config.yaml
num_hidden_layers: 16
hidden_size: 512
num_attention_heads: 8
num_key_value_heads: 2
head_dim: 64
intermediate_size: 2048
vocab_size: 32000
hidden_act: "tanh_gelu"
norm: "layernorm"
norm_place: "pre"
norm_eps: 1e-05
positions: "learned"
qk_norm: true
attn_scale: 0.125
bias: "all"
tie_word_embeddings: false
parallel_block: false
init: "normal"
init_std_qkv: 0.0278
init_std_o: 0.00492
init_std_up: 0.0278
init_std_down: 0.00492
optimizer: "adamw"
learning_rate: 0.000794
lr_mult_up: 0.639
beta1: 0.95
beta2: 0.95
lr_head: 0.0039
max_grad_norm: 1.0
warmup_steps: 484
schedule: "wsd"
decay_fraction: 0.928
decay_shape: "cos"
final_lr_fraction: 0.1
batch_tokens: [65536, 131072, 262144, 524288]
max_seq_len: 1024
doc_mask: true
train_tokens: 1339000000
max_steps: 5506
dataset: "wikipedia_en"
MLP neurons of a small language model. Each row is named by its layer, matrix (up: input weights) and neuron, and shows model dimensions 48-111. Each number is 128 + 24 x the weight over its row's rms, rounded and kept within 0 to 255.
A block is one neuron, or neurons of one layer that tend to fire together. After each block is what it responds to, as a language model described it from the Wikipedia text at the highest values.

L2.up690 [149 112  86 138 125 156 139 114 125  99 126  92 124 120 104 190 171 121 145 118 121 130 124 103 106  88  89 162 125 166  89 100 167 120 173 120 122 127 148  97 141 147 161 141  86  83 132 104  98 124 122 131 109 166 128 133 131 172 146 178 110 159 119 100]
Description: Abstract noun endings

L3.up212 [141 108 126  81 122 117 130 102 151 123 139  54  88 121 127 111 128 102 128  93 108 123 127 125 118 127 136 136 114 114  95 118 134  92 124 105 144 126 146 102 107 126 129 207 152 127 130 120 130  95 116 101  82 162 122 101  97 160 163 126 119 129 153 133]
L3.up230 [100 139 103 100 122 166 115 145 115 120 140 105 158 132 137 141 120 101 150 179 144 174 145 170 146 134 131 129 150 104 109 116 121  98 113 110  76 109 173 118  82 121 133 129 127 123 155 104 132 125 143 137  88 165 135  86 135 123 150 122 106 124  92 115]
L3.up715 [103  80 150 129  83  89 116 120 134 145 140  91  33 115 128 137 126 112 131 115 140 146 153 125 112 146 109 123 177 130 148  84 105 101  76 138 146 138 141 125 129 119 129 149 209 149 119 129 141 112 129 192 144 129 127  96  89 136 154 119  98 108 141 137]
L3.up1009 [143 137 140  96 125 120 137 126 137 135 145 123  94 160 172 166 124 148 102  92 171 134 116 110 127 144 123 151 156 132 166 127  96  84 111  87 112 114 152  79 113 163 141 135 108 136 141 133 118 126  85 130 123 110 124 120 128 166 120 156 135  91 123  73]
L3.up1461 [169 139 106  90 116 101 130 124 103 125 116  86 144 153 115 187 122 167 141 161 131 139 114 109  61 157 130 143 121 146 127 125 138 106 166  94 153 131 133 129 164 127 133 130 108 132 182 133 151 115  97 125 118 156 155 105 164 129 140 116 144 138 114  87]
L3.up1578 [137  91  96  70 129 128 156 102 127 124 123 109 136 161 173 179 151 114 127 144 130 122 103 153 106 148 114 112 129 126 143  95 117 156 125 118 143 124 121  92 116 162 128 141 109 142 128  90 105  95  86 156 118 140 143 139 165 125 118 145 102 161 133 135]
L3.up1844 [127  77 122 103 129 144 164 101 118 136 111 141 125 168 166 122 126 159 117 112 153 130 117 166 138 147 122 116 158 147  99 121 126 139  89 156 134  62 116  82 116  95 130 122 149 140 101 139 147  37 166 104 140 120 107 179 125 157 139 148 109 142 149 112]
L3.up1847 [131 130 122  76 140 156 127 154 120 117 147 109  66 155 122 115 139 104 151 128 144 133 156 128 137 125 125 139 109 162 136 111 139 114 145 101 124 174 169 114 107 140 141 158 125 136 114 100 128 165 116 134 115 155 122  92 119 169 161 148  98 166 148 137]
Description: Proper-name first tokens

L3.up133 [147 147 160 127 100  98 142 127  91 136 124 133 137 166  93 146 111  88 117 154 126 140 146 152 128 118 116 112  90 151 101 141 175  97 145 140 141 162 127 102  90 148 168 154 127 128 133 141 167 124 138 170 111 149  99 126 100 115 145 102 115 134 154 129]
L3.up522 [168 139  89 124 134 162 145 120 117 136 104 144 126 176 106 151 171  82 125 178 143 105 124 141 141 112  87 126 116 153 122  82 157 101 161 138 111 137 132  91 104 135 141 107 144 136 181 176 103 120 114 122 127 158 125 130 118 151 172 142 118 119 143 160]
L3.up760 [131 106  91 113  94 155 172 138 143 118 105 138 120 138 116 135 137 135 123 130 145 120 160 101 133 139 127 122  90 156 119 146 141 113 118  98 128 166 125 108 106 143 139 132 125 163 161 111 116 113 143 185 118 185 140 144  93 148 171 104 100 157 130 111]
L3.up1054 [ 94 155 116 154 154  79 170 160 155  81 116 113 165 107 125 150 150 123 122 172 119 129 109 154 111 119 107 132 133 131 112 172 100 134 143  92 110 155 110  97  91 143 137 136 169 107 101 102 109 110 187 135  95 107 119 145 116 144 162 117 105 126 106 127]
L3.up1714 [134 129 128 186 107 151 163 132 129 125 130 130 120  95  75 158 122 115 173 111 146 152  70 126 154 128 152 125 107 164 152 138 109 120 133 134 118 140 126 133 118 103 119 119  89 130 100 138 131  90 149 121 143 105 137 131 163 130 120 145 112 127 145 172]
L3.up1892 [137 141 130 150 128 117 182 117  86 132 126 117 121 157 106 162 105 120 139 115  91 125 116 152 142 118 130 160 117 144 120 135 163 141 141 110 152 144 138  91  89 145 202 123 124  85 209 126 119 147 136 164 156 118 126 135 111 133 150 137 121 131 138 108]
L3.up1946 [122 152 100 129 124 135 128 106 110 128 139 137 156 108 118 154 140  94 108 135  97 125 117 116 126 133 107 159 135 136 120 126  86 111 115 119  89 146 138  97 118 133 127 149 156 108 137 102 101 120 159 144 105  88 185 129 112 103 148 143  96 118 150 127]
L3.up2007 [122 122 114 105 128  99 190 136 136 104 130 146 139 130 137 151 133  80 128 128  79 138  97 122 132  86 113 157 112 128 136 157 135  99 153 133  89 160 149 100  90 150 127 128 157 114 130 137 124 105 136 130  99 154 155 142 117 130 159 147 105 131 136 149]
Description: Field or domain modifiers

L3.up73 [145 109 150  94 115 123 121 125 108 116 136 120 121 152 163 170 143 115 119 131 149  71 121 134 111 109 102 148 131 127  94  94 106 153 141 130 130 138 157 132  79 168 134 146 129 123 142 112 105 134 121 120 107 157 105 116 145 108 172  96  88 147 134 138]
L3.up399 [147 145  96  64 139 162 113 113 140 114 166 112  97 120 133 146  91 131 140 147 105 107 101 115  92  98 119 105 145 148 152 118 200  90 121 106 156  98 146 100 116 129 122 140 160 122  76 139 112  86 113 140 100 156  85 152 177 134 165 110 127 111 126  91]
L3.up435 [144 128  80 131 134 170 147 109 157 133 145 121 119 102 129 157 172 157 139 125 125 121 143 125 112 169 122 107 168 165 118 138 179 130 139 125 172 171 130 100 110 156 149 125 160 107 197 103 144 135 156 109 137 118  98 118 155 190 123 152  98 110 101 118]
L3.up656 [106  97  73 128 136 115 137  66 133 125 151 129 100 143 172 136 108 139  99 118 142 110 114  83 114 114 100 126 148 166 134  89 174  68  98 145 111 108 158 100 127 157 194 122 120 140 107 144 155 135 191 150 116  90  93 109 154 157 144 113  87 153  95 130]
L3.up696 [138  90 108 128 120 143 138 122 145 124 161  46  79 168 110 139 179 137 123 135 126 145 174 142 116 142 122 133 125 160 147  88 156 132 113 121  98 117 157 143  98 155 156 101 128 154 171  95 142 148 154 138 107 167 120 120 123 173 162 138 112 140 136 122]
L3.up1842 [163 139 123 128 112 164 182  94 115 113 114  90 117 187 130 122 173 140 114 118 125 120 108 120 111 155 121 144 132 128 165 125  86 137 184 112 110 111 141 109 124 168 123 119 133 103 120 102  81 131 115 159 107 151  88 126 157 107 179 167 108 168 115  74]
L3.up1963 [137 127 116 111 154 121 141 117 140 135 106 132 136 157 129 113 137 136  94 136 105 127  85 105 134 137 149 110 148 151 133  92 141 118 170 142 115 107 133 126 110 154  98 157 116 122 126  87 168 146 121 115 102 128 122 122 138 133 134 157 128 174  84 109]
L3.up1974 [137 154 126 132 136 114 126 115 165 113 125 124 130 135 132 189 170 105  93 120 114 120 138  65 102 152 133 103 168 147 113 134 127 133 132 158 121 115 163  96 149 141 147 143 131 114  99 106 144 132 122 147 115 147 135 121 112 162 164  98 111 156 112 127]
Description: Wiki section-heading markers

L2.up1449 [134 117  83 109 134 122 129  75 132  63 182 116 139 134 150 163 120  92 109 125 131 125 146 123  59 137  91 123 147 124 133 131 152 141 160 109 114 108 155 118 127 137 139 140 145  96 113 117 133 118 124 146 123 161 108 130 110 129 171 104 137 120 132 140]
Description: Wikipedia heading markers

L13.up389 [158 121 130 112 128 147 188 120 151 106 151 158 119 163  89 138  94  87 116  61 159 131 114 114 139 139 117 104 118 132 140 149 131 140 122  82  96  88 145 133 124 127 120 164 127 167  72 135  98  98 163 133 116 158 138 117 141 104 121 138 117 153 167 153]
L13.up391 [143  97 106 125 132 127 130 164 135 115 154 137 135 153 114 140  89 136  94 112 143  88 155 102 190 139  92 126 108 160 114 117 133 127 152 107 133 131  86 103 115 165 157 129 130 114  67 137 128 108 120 124 118 139 144 117 157 152 161 106 115 101  91 117]
L13.up833 [138 137 127 132 150 158 150 118 142 135 155 136 152 142 133 136 126  68  99 103 100 139 119 131 133 164 127 124 120 126 143 123 128 128 158  85 157 126 150 113 141 143 137 153 108  97 117 131 136 127 182 135 145 116 103 117 128 127 119 139 121 108 127 141]
L13.up837 [135 123  69 152 165 157 129 120 132 124 161 124 139 113 141 146 160 122 110  81 135 141 116 112 125 139 124 148 131  89 113 126  98 157 138  97 157 134 132  85 146  96 119 119 111 126 111 108 139 123 161  95 146 138 138  99 119 133 145 137 128 116 111 124]
L13.up952 [ 91 132 161 138 120  64 144 165  86 131 151 136 143 153 132 125 111 110 131  99 110 141  83 101 138 151 105 159 136  78 100 118 169 162 148 110 109 144 100 109 118 157 137 130 118 115  95 155 111  88 129 124 103 119  83 140 125 133 167 152 119 108  89 151]
L13.up1102 [122 124 132 122 127 151 115 114  90  92 179 130 135 170 124 112 127  78 146 106 122 144 126 124 119 142 108 124 127 176 110 106 118 121  98  80 176 130 153 105 165 178  93 146 135 102 125 142 131 162 133 120 157 169 138 131 127 147 128 139 117 121 116 147]
L13.up1122 [116 144  72 160  90 105 171 147 150 143 123  70 144 129 209 169  99 128 163 167 132 115 101 130 110 141 113  88 144 148 129 120 134 131 144 154 131 101 124 163 104 136 135  97 135 127  99 147 149  99 123 120 128 110 122 119 127 123 127 102 115 175  99 169]
L13.up1129 [124 124  93 127 144 158 153 104 102 112 151 120 141 173 102 161 114  93 160 102  93 157 126 126 113 104 128 103  99 132  83 140 104 129  93  99 156 126 131 129 103 116 129 120 116 123 110 137 124  83 116 153 120 104 126 133 126 129 167 149 120  99 147 138]
Description: Name-completing pieces

L13.up12 [160 136  87 119 148 169 115 152 101 136  89 138 156 117 118 142  90  90 167 108 129 135 148 136 175 143  97  74 107 147 137 128 153  99 122 139 178 158 132 157 126 132 144 116 114 121  95 150 139 116 138 114 124 158  89 134  98 143  99 156 103 126 160 116]
L13.up171 [107 129  81 112 103 114  96 158 135 128 162  75 119 115 132 118 145  97 131  42 160  94 149 107 121 148 119 131 103 127 126 127 123 109 144 124 156 137 130 158 102 157 118 148 162  86  98 132 196 146 142 123 136 111  84 112 116 123 143 137  95 129 187  79]
L13.up249 [166 134 113 117 143 103 118 157 164 101 123 121  72 115 155 165 141  98 136  97 166  93 135 119 181 122 106 132 129 134 141 115 128 138 147 109 142 115 108  92 132 104 103 186 123 115  75 123 164 149 127  89 132 141  91 140 151 105 130 130 143 128 141 129]
L13.up983 [133 122 114  78 118 166 128 164 118 113 166 158 104 136 144 199 136 109 106 114 131  97 161  73 138  79 118 122 178 122 116 102 164 134 132  76 160 156 126 101 110 117 138 167  99 140 124 103 128 151 108 134 127 150 118 111 119 133 143 117 128 122 137 140]
L13.up1194 [181  80 122 149 175  79 163 151 140 134  97 158 110 125 185 154 136  70 101 132 169  69 137 105 145  71  91 104 134 119 156 113 130 120 108  44  92 160 117 120 123 104 122 177 125 144 131 123 155 125 149 102 135 131  83  85 142 138 145 126 110 143 182 114]
L13.up1761 [124 138 130 129 134  88 122 122 181 105 155 142 139 133 141 119 123 110  76 126 135 105 165 138 170 134  82 114 120 133 116 103 113 154 144 101 137 158 132  78 118 147  82 165 120 112  90 114 139 171 111 133 131 139  66 111 111 130 123 139 137  95 114 126]
L13.up1766 [142 151 115  85  84 127 123 156 127 100 138 103 151 112 116 137 133 124 142 145 136 118  92  90 137 113 128 126 147 122 129 160 131 135 199 132 184 146 112 158 127  95 121 160 114 131 156 119 152 121 103 147 129 144 142 117  88 137 139  91 130 123 147 115]
L13.up2020 [152 118  86 143 137 107  89 143 138 140 159 131  71 118 149 166 163 109 106 113 148 152 143 100 138 127 116 101 152 112 119 130 101 170 153 150 129 118 139 123 143 136 148 120 143  85 101 185 127  99 161 162 101 110 109 105 127 101 124 133 135 166 151 101]
Description: Slot before bare verb

L2.up1024 [128  99  99 121 124 113 107 163 143 161 146 128  83 129 124  93 126 127 110 132 167 113 115 150 142 121 106 162 110 115 129 137 137 115 150 146 153 100 106 113 116  43 151 141 148 144  48 170 144 107 151 143 143 127 168  76 112 137 136 131 152 186 191 137]
Description: Mid-word name fragments

L13.up503 [107 137  77 141 143 108 129 128 112  86 148 153 170 126 137 137  96  93 129 164 113 147 120 129 131 134 121 116 103 132 115 104 150 158 154 107  77  94 125 134 116 122 149  86 120 107 103 137 109 127 140 112 146 122 146 137 110 118 144 107 137 149 153 125]
L13.up790 [140 129 113 119 137 149  97 164 151 117 151 130  84 141 108 141 132 106 115 115 106 110 121 113 112 150  79 122 113 128 137 137 128 167 142  80 146 144 133 143 107 128 116 148 113 142 107 138 182 154 169 105 123 105  87 132 157 113 115 131 110 154 115  94]
L13.up1081 [ 61 187 110 157 130 126 138 148 121 161 174 107 139 110  60 113 122  72 113 146  83 147 124 107 121 132 119 153 105 134  83 140 132 135 142  94 137 151 112 117 129 140 140 146 130 120 100 138 115 133 167 157 102 142 123 118 103 153 131  98 120 114 130 125]
L13.up1176 [104 130 104 135 156 102 160 118 145 140 140 126 130 102 143 105 124  99 120 140 140 163 177  82 135 138 119 133 120 158 139 102 110 151 134  99 116 111 111 136 117 187 144 171 137 109 133 114 119 144 121 124 151 131 122  93 138 155  94  73 112 118 138 158]
L13.up1259 [114 122 127 109 154 170 123 141  95 131 122 115 135 143 136 117 132  57 161 168 119 123 108 153 132 109 108 116 120 125 116 103 184 102 142 107 133 114  90 110 122 119 138 129 150 104  76 128 162 138 108 140 123 141 151 131 140 159 108 143 112 102 167 133]
L13.up1586 [146 175 137 136  63 155 110 148 134  99 115  90  90 173 147 112 140 156 102  97 112 132 146 119 110 130  91 154  74 136 115 158 125 135 104  96 122 143 141 169 108 148 135 114 112  97 144 174 157 159 127  90 120 136 114 141 129 120 157 119 108 156 106  73]
L13.up1603 [135 129 125 136 157  97 140 165 124 108 133 125 116 103 148 123 134 104 133 146 127 150 116 111 130 139 113 122  82 169  99 129 151 117 141 120  86 140 112 170 144 137 132 141 127 118 107  85 134 171 131 178 132 117 171 161  89 155 158 109 120 132 163 104]
L13.up1870 [130 190  90 118 147  87 137 115 144  92 117 138 162 122 139 167 127 107 112 149 154  96  83 124 121 136 118 124 120 149 118 147 114 151 151 153 114 145 120 118 100 154 175 150 123 100 137 107 101 148 102 170 105 139 126 135 113 107 112 136 129 140 121 110]
Description: Head-noun endings

L13.up153 [124  99 136 110 173 134 117 104 151  82 142 128 143 147 117  90 144 119 114 146 102 133 123 149 139 115 107 131 123 153 120 134 131 187 106 113 136 129 121 111 125 112 114  95  79 149 127 136 136  76 100 154 150 127 108 117 149  99 140 124 110  98  63 118]
L13.up434 [129  86 148 105 140 137 145 131 120  80 103 183 135 135 151 133 110 140 105 198 147 111 124 126  94 150 117 118 141 115 107 104 151 150 114 129 124 101  75 124 139 133 125 133 125 120 112 109 141 100 163 115 134 116 142 131 142 167  90 112 130 124 119 146]
L13.up722 [115 134 152 100  99 136 124 111 120 112 166 132 126 129 159 170 144 101 129 108 160 118 131  85 125  81 124  91 126 119 109 114 107 150  75 109 100 160 123 158 117 109 127 114 107 131 145 171 124 131 180 102 132 129 101 141 134 100 140 126  99 134 118 105]
L13.up865 [141 153 123 150 123 123 166 136 116 156 142  59  92 119 130 130  94 109  97 133 111 135 149 124 128 138 120 112 152 185 128 118  92 108  88 117 122 119 138 132 142  99 134 114 169 136  94 111 157 111 132 148 129 114 122  46 105 157  91 176 105 103 117 151]
L13.up924 [129 124 113 117 105 106 131 152  89 131 148 100 118 117  90 132 155 153 118  83  98 149 126 135 127 118  97 123 130 163 132  70 147 178 126  78 152 136 148 135 108 125  76 155 141 132 110 141 148  91 136  97 122 144 103 144 126 150 158  72 131 133 114 128]
L13.up1263 [ 97  89 122  99 121 121 126 141 124 124 153 140 120 109 137 161 136  95  98 143 118  97  96  83 106  90 128 137 161 165 141 117 133 169  97 117 124 129 140 139 111 121 142 155 113 111 128 162 120 125  88 135 116 157 109 137 115 116 128  72 120 148 130 144]
L13.up1760 [141 135 132 171 107 125 149 144 138 103 107 142 121 174 134 161 124 117  66 107 113 149 122 116 121 171 115 144 135 153 123 113 144 148 130 141 151 110 140 100 125 137 123 104 101  98  66 144 125 120 150 130 130 132 164 135 141 153 152 132 133 133 124 128]
L13.up1876 [141 143  53 145 112 129 147 146  65 158 104 144 130 162 135 188 151 108 127 116 149 159 169  85 119 140 138 135 129 130 112  71 109 132 115 110 178 168 172 152 124 104 174 157 121 144 120  80 161  85 121 117 134 138 127 102  90 120 186 128 116 115 129  86]
Description: Markup line closers

L3.up21 [127  57 116 141 101 120  96 120 143 129 100 116 150 130  99 109 152  89 145 159 111 146 118 123 110 113 102 123 142 122 104 178 139  99 126 132 112 148 131 148  85 151 137 107  98 129 134  86 101 114 152 160 135 147 126 157 128 133 153  83 144 136 135  99]
L3.up45 [129 112 108 126  78 132 126  93 167 147 138 134 110 171 169 119 129 101 108 157 110 125 140 131 125 139 135 152 127 185 132  66 138 139 122 144 144  97 153  96  85 139 167 152 149 181  84 113 110 112 126 160 140 132 133 128 149 100 177 131 136 140 120  66]
L3.up679 [140 134 107 108 130 155 110 145 118 137 122 108  98 147 111 143 167 121  97 156 154 106 163 119 110 142 114 109 124 143 122 102 144  78 131 109 147 192 140 140 114 114 187 163 106 142 123 123 141 117  78 146 121 158 125 165 134 145 150 132 105 142 107 119]
L3.up1104 [107 151  51 149 126 135 141 139 122 127  91 123 158 132  96 111 107 147 120 119 161 137 123 123 121 105 124 122  92 112 116 105 122 129 110 167 136 109  90 101 126 124 104 124 152 143 176 103 129 139 106 113 114 132 126 108 145 130 128 123  94 151 165  84]
L3.up1587 [129  95 106 136 130  78 174 167 136 109 119 144 121 130 141  97 165 133  88 132 141 166 111 150 128 114 114 123 113 165 133 118 169  65 106 105 129 156 103 129 123 121 103 138 108 144 189 115 161 130 126 128 132 133 119 131 163  73 119 124 123 134 155 111]
L3.up1750 [118 130 159 118  92 130 148 115 124 133 139 105 110 129 139 129 142 133 100 138 128 134 131 161 147 114  96 109 134 104 147 133 152  69  88 120 105 156 167 148 119 128 118 156 150 128  86 103 127 108 106 121 129 131 112  98 164 159 142 119 121 156 119 127]
L3.up1787 [157 139 118 139 125 145 142 166 114 149 143 104 109  89 101 121 101 129 130  78 143 116 181 137 123 114 131  95 126 117 146 138  82 150 103  90 157 182 145 123 130 110 162 173 138  90  85 129 114  89 101  98 146 127 126 117 143 176 168 129 111 180 122 119]
L3.up1838 [160 127 114 118 106 127 120  83 159 117 101 127 179 131 156 157 127 108  79 147 130 139 126 119 142 163  81 102 144 138 153 125 141  87 134 116  60 138 122 124 121 122 149 115 134 137 111 170 120  86 115 125  93 110 120 132 130 145 149 146 121 167 109 142]
Description: Anaphoric subject pronouns

L13.up100 [154 137 112 127 111 131 114 137 146 138 175 144 109 143 101 152 167  93 115  87 111 126 156 118 115  94 111 113 110 138 102 127 131 170 149 115 147 131 143 101 123 128 149 132 129 139 122 137 154 115 128  97 149 145 107 153 110 197 133 139 138 126 121 127]
L13.up261 [178 112 101  86 129 114 117 141 127 171 159 114 111  69 151 125 170 102 112 145 109 125 119 157 127 135 111 130 148 145 124 130 144  86 160 113  84 120 169 116  74  89 172 191 168 134  89 152 161 121 150 134 114 149  85 120 143 166 152 129 123 130 133 121]
L13.up323 [155 133 100 128 106 126 148  88 155 176 145 127  95 130 149 147 130 112 108 105  97 113 110 177 146 129 117 116  74 137 137 116 138 157 161 118 122 122 137 110 117 109 172 146 164 107  96 125 118 129 165 126 174 119  87 184  84 159 126 162 127 136 126 126]
L13.up543 [107 134 141 141 128 183 131 121 124 107 120 124 136 139 109 155 112 103  82 137 121 125 136 128 138 144  94 129 120 171  91 124 165 137 148  78 124 108 147 118 144 119 142 131  77 133 119 133 132 137  89 122 131 115 162  89 141  97 153 149  91 135 135 121]
L13.up687 [166 114 143  74 139 155 137 155  97 144 113 128 113 128 138 116 156 146 116 114  93 141  92 147 138 154 101 176 146 161 119 122 157 141 142 125 103  96 174 114 108  84 172 166 160 131 134 118 155 138  98 146 109 109 114 145 127 148 152 167 128 138 118 111]
L13.up1026 [147  76 143 101 125 131 149 151 140 146 128  95 139 116 122 129 124 134  84 160 123 133 101 138 148 170  88 168 147 111 115  92 156 162  98  99 135 106 156 138 124 113 142 135 143 148 136 101 128 147  68 124 106 119 126 136 151 121 155 164  85 175 145 114]
L13.up1443 [119 107 149 111 132 164 135 123 109 134 140 117 160 142 129 134 121 138  97 144 117 121  98 107 167 118 116 174 127 136 113  73 218 118 104  71 124 135 177 114 103 181 143 159 143 135 116 125 138 120 118 106 131 106  56 129 136 133 149 147 145 123 134  73]
L13.up1569 [152 127  89 107 126 132 143 239 131 148 120 113 129 116 120 120 150 138 119 122 121  99 101 142 142 124 126 141 161 110 113 127 134 109 190 112 119  78 116 145 121 136  82 153 142 165 127 132 136 130 172  99 103 137  94 160 173 173 117 131 113 175 137 137]
Description: Repeated name completion

L2.up229 [129 134 140 103 157 128 155 104 155 105 113 115 118 138 136 158 131 105 104 126 128 116 107 123 130  95 126 148 148 136  76 118 160 128 132 137 164 160 164 123  87 139 117 141  99 127 158  95 101 132 137 125 121 127  65 143 125 137 132 129 100 148 123 119]
Description: Field and category words

L3.up40 [192 126 126 108 142 184 113 169 117 110 120  98 104 123 127 155 147 155 121 121 125 133 124 132 106 142 131 135 107 143 103 126 136 132 127 113 161 116 155 173 129 139 128 125  83  76 136 138 116 151 162 153 136 175  79 149 150 105 126 136  97 140 167 154]
L3.up195 [122 167 109 151 114 103 106 131 141 150 154 143 110 123 111 132 163 107 119 148 127 146 165 109 123 123 136 130 138  89 168 185 105 138 137  91 111 174 113 143 116 103 122 158 168 125 123 141 133 135 197  94 136 119 118 126 145 126  76 145 116 121 143 122]
L3.up1176 [185 131 123 101  84 152  97 171 127  98 110  98 104 172 128 150 154 129 106 160  91 111 109 128 118 135 116 165  97 177 143 143 151 162  96 126 167 153 111 144  89 103 134 162 111 106  95 138 117 104 128 142 122 141 125 139 136 116 135  98  93 157 142 149]
L3.up1268 [133 135 151 147 125 135 134 157 162  70 128 111 114 142 115 118 140 167 112 123 153 122 122 144 132 125 124 167  77 124 115 125 142 132 130 122 125 142 146 126 145 113 131 153 137  89 165  75 144 148 122 172 110 136 124 143 121 104 164 145 157 126 123 129]
L3.up1275 [169 123 122 119  97 111 121 159 146 113 147  61  78 120 131 105 179 173 105 135 124  54 108 135 127 170 110 109  95 107 150 119 148 160 130 137 127 119 113 153 133 144 132 154 159 122 129 132 156 146 146 134  80 113 107 149 143 120 123 122 112 151 131 143]
L3.up1774 [139 139 138  86  75 165  76 160 149  68 115 119  78 149 135 121 116 166 109 165 111 121 132 133  97 149 121 142  91 148 140 153 125 127 104 113 126 116 103 165 102 120 132 148 139  73 129 152 118 146 166  95 139 136  87 168 163 109 119 111 132 167 102 154]
L3.up1869 [144 105 126 137 152 103 132 133 102 141 101 148 121 125  78 146 122 134 124 117 106 126 132  90 130 153 109 148 142 143 141 127 138 113  96 140 133 146 102 131 112 129  76 108 164  75 144 137 129 109 116  98 140 119 105 140 117 137 134 132 137 116 130 107]
L3.up1907 [ 98 120 125  94  96 111 123 146 106 118 153 135 115 151 125 145 184 117  93 137 138 146 121 128 128 120 126 137 131 151  82 138  88 108 151 125 128 176 125 153 121 142 119 115  89 115 112 127 143 153 120 138  86 179  91  93 131 117 129 151 105 159 113 129]
Description: Plural count nouns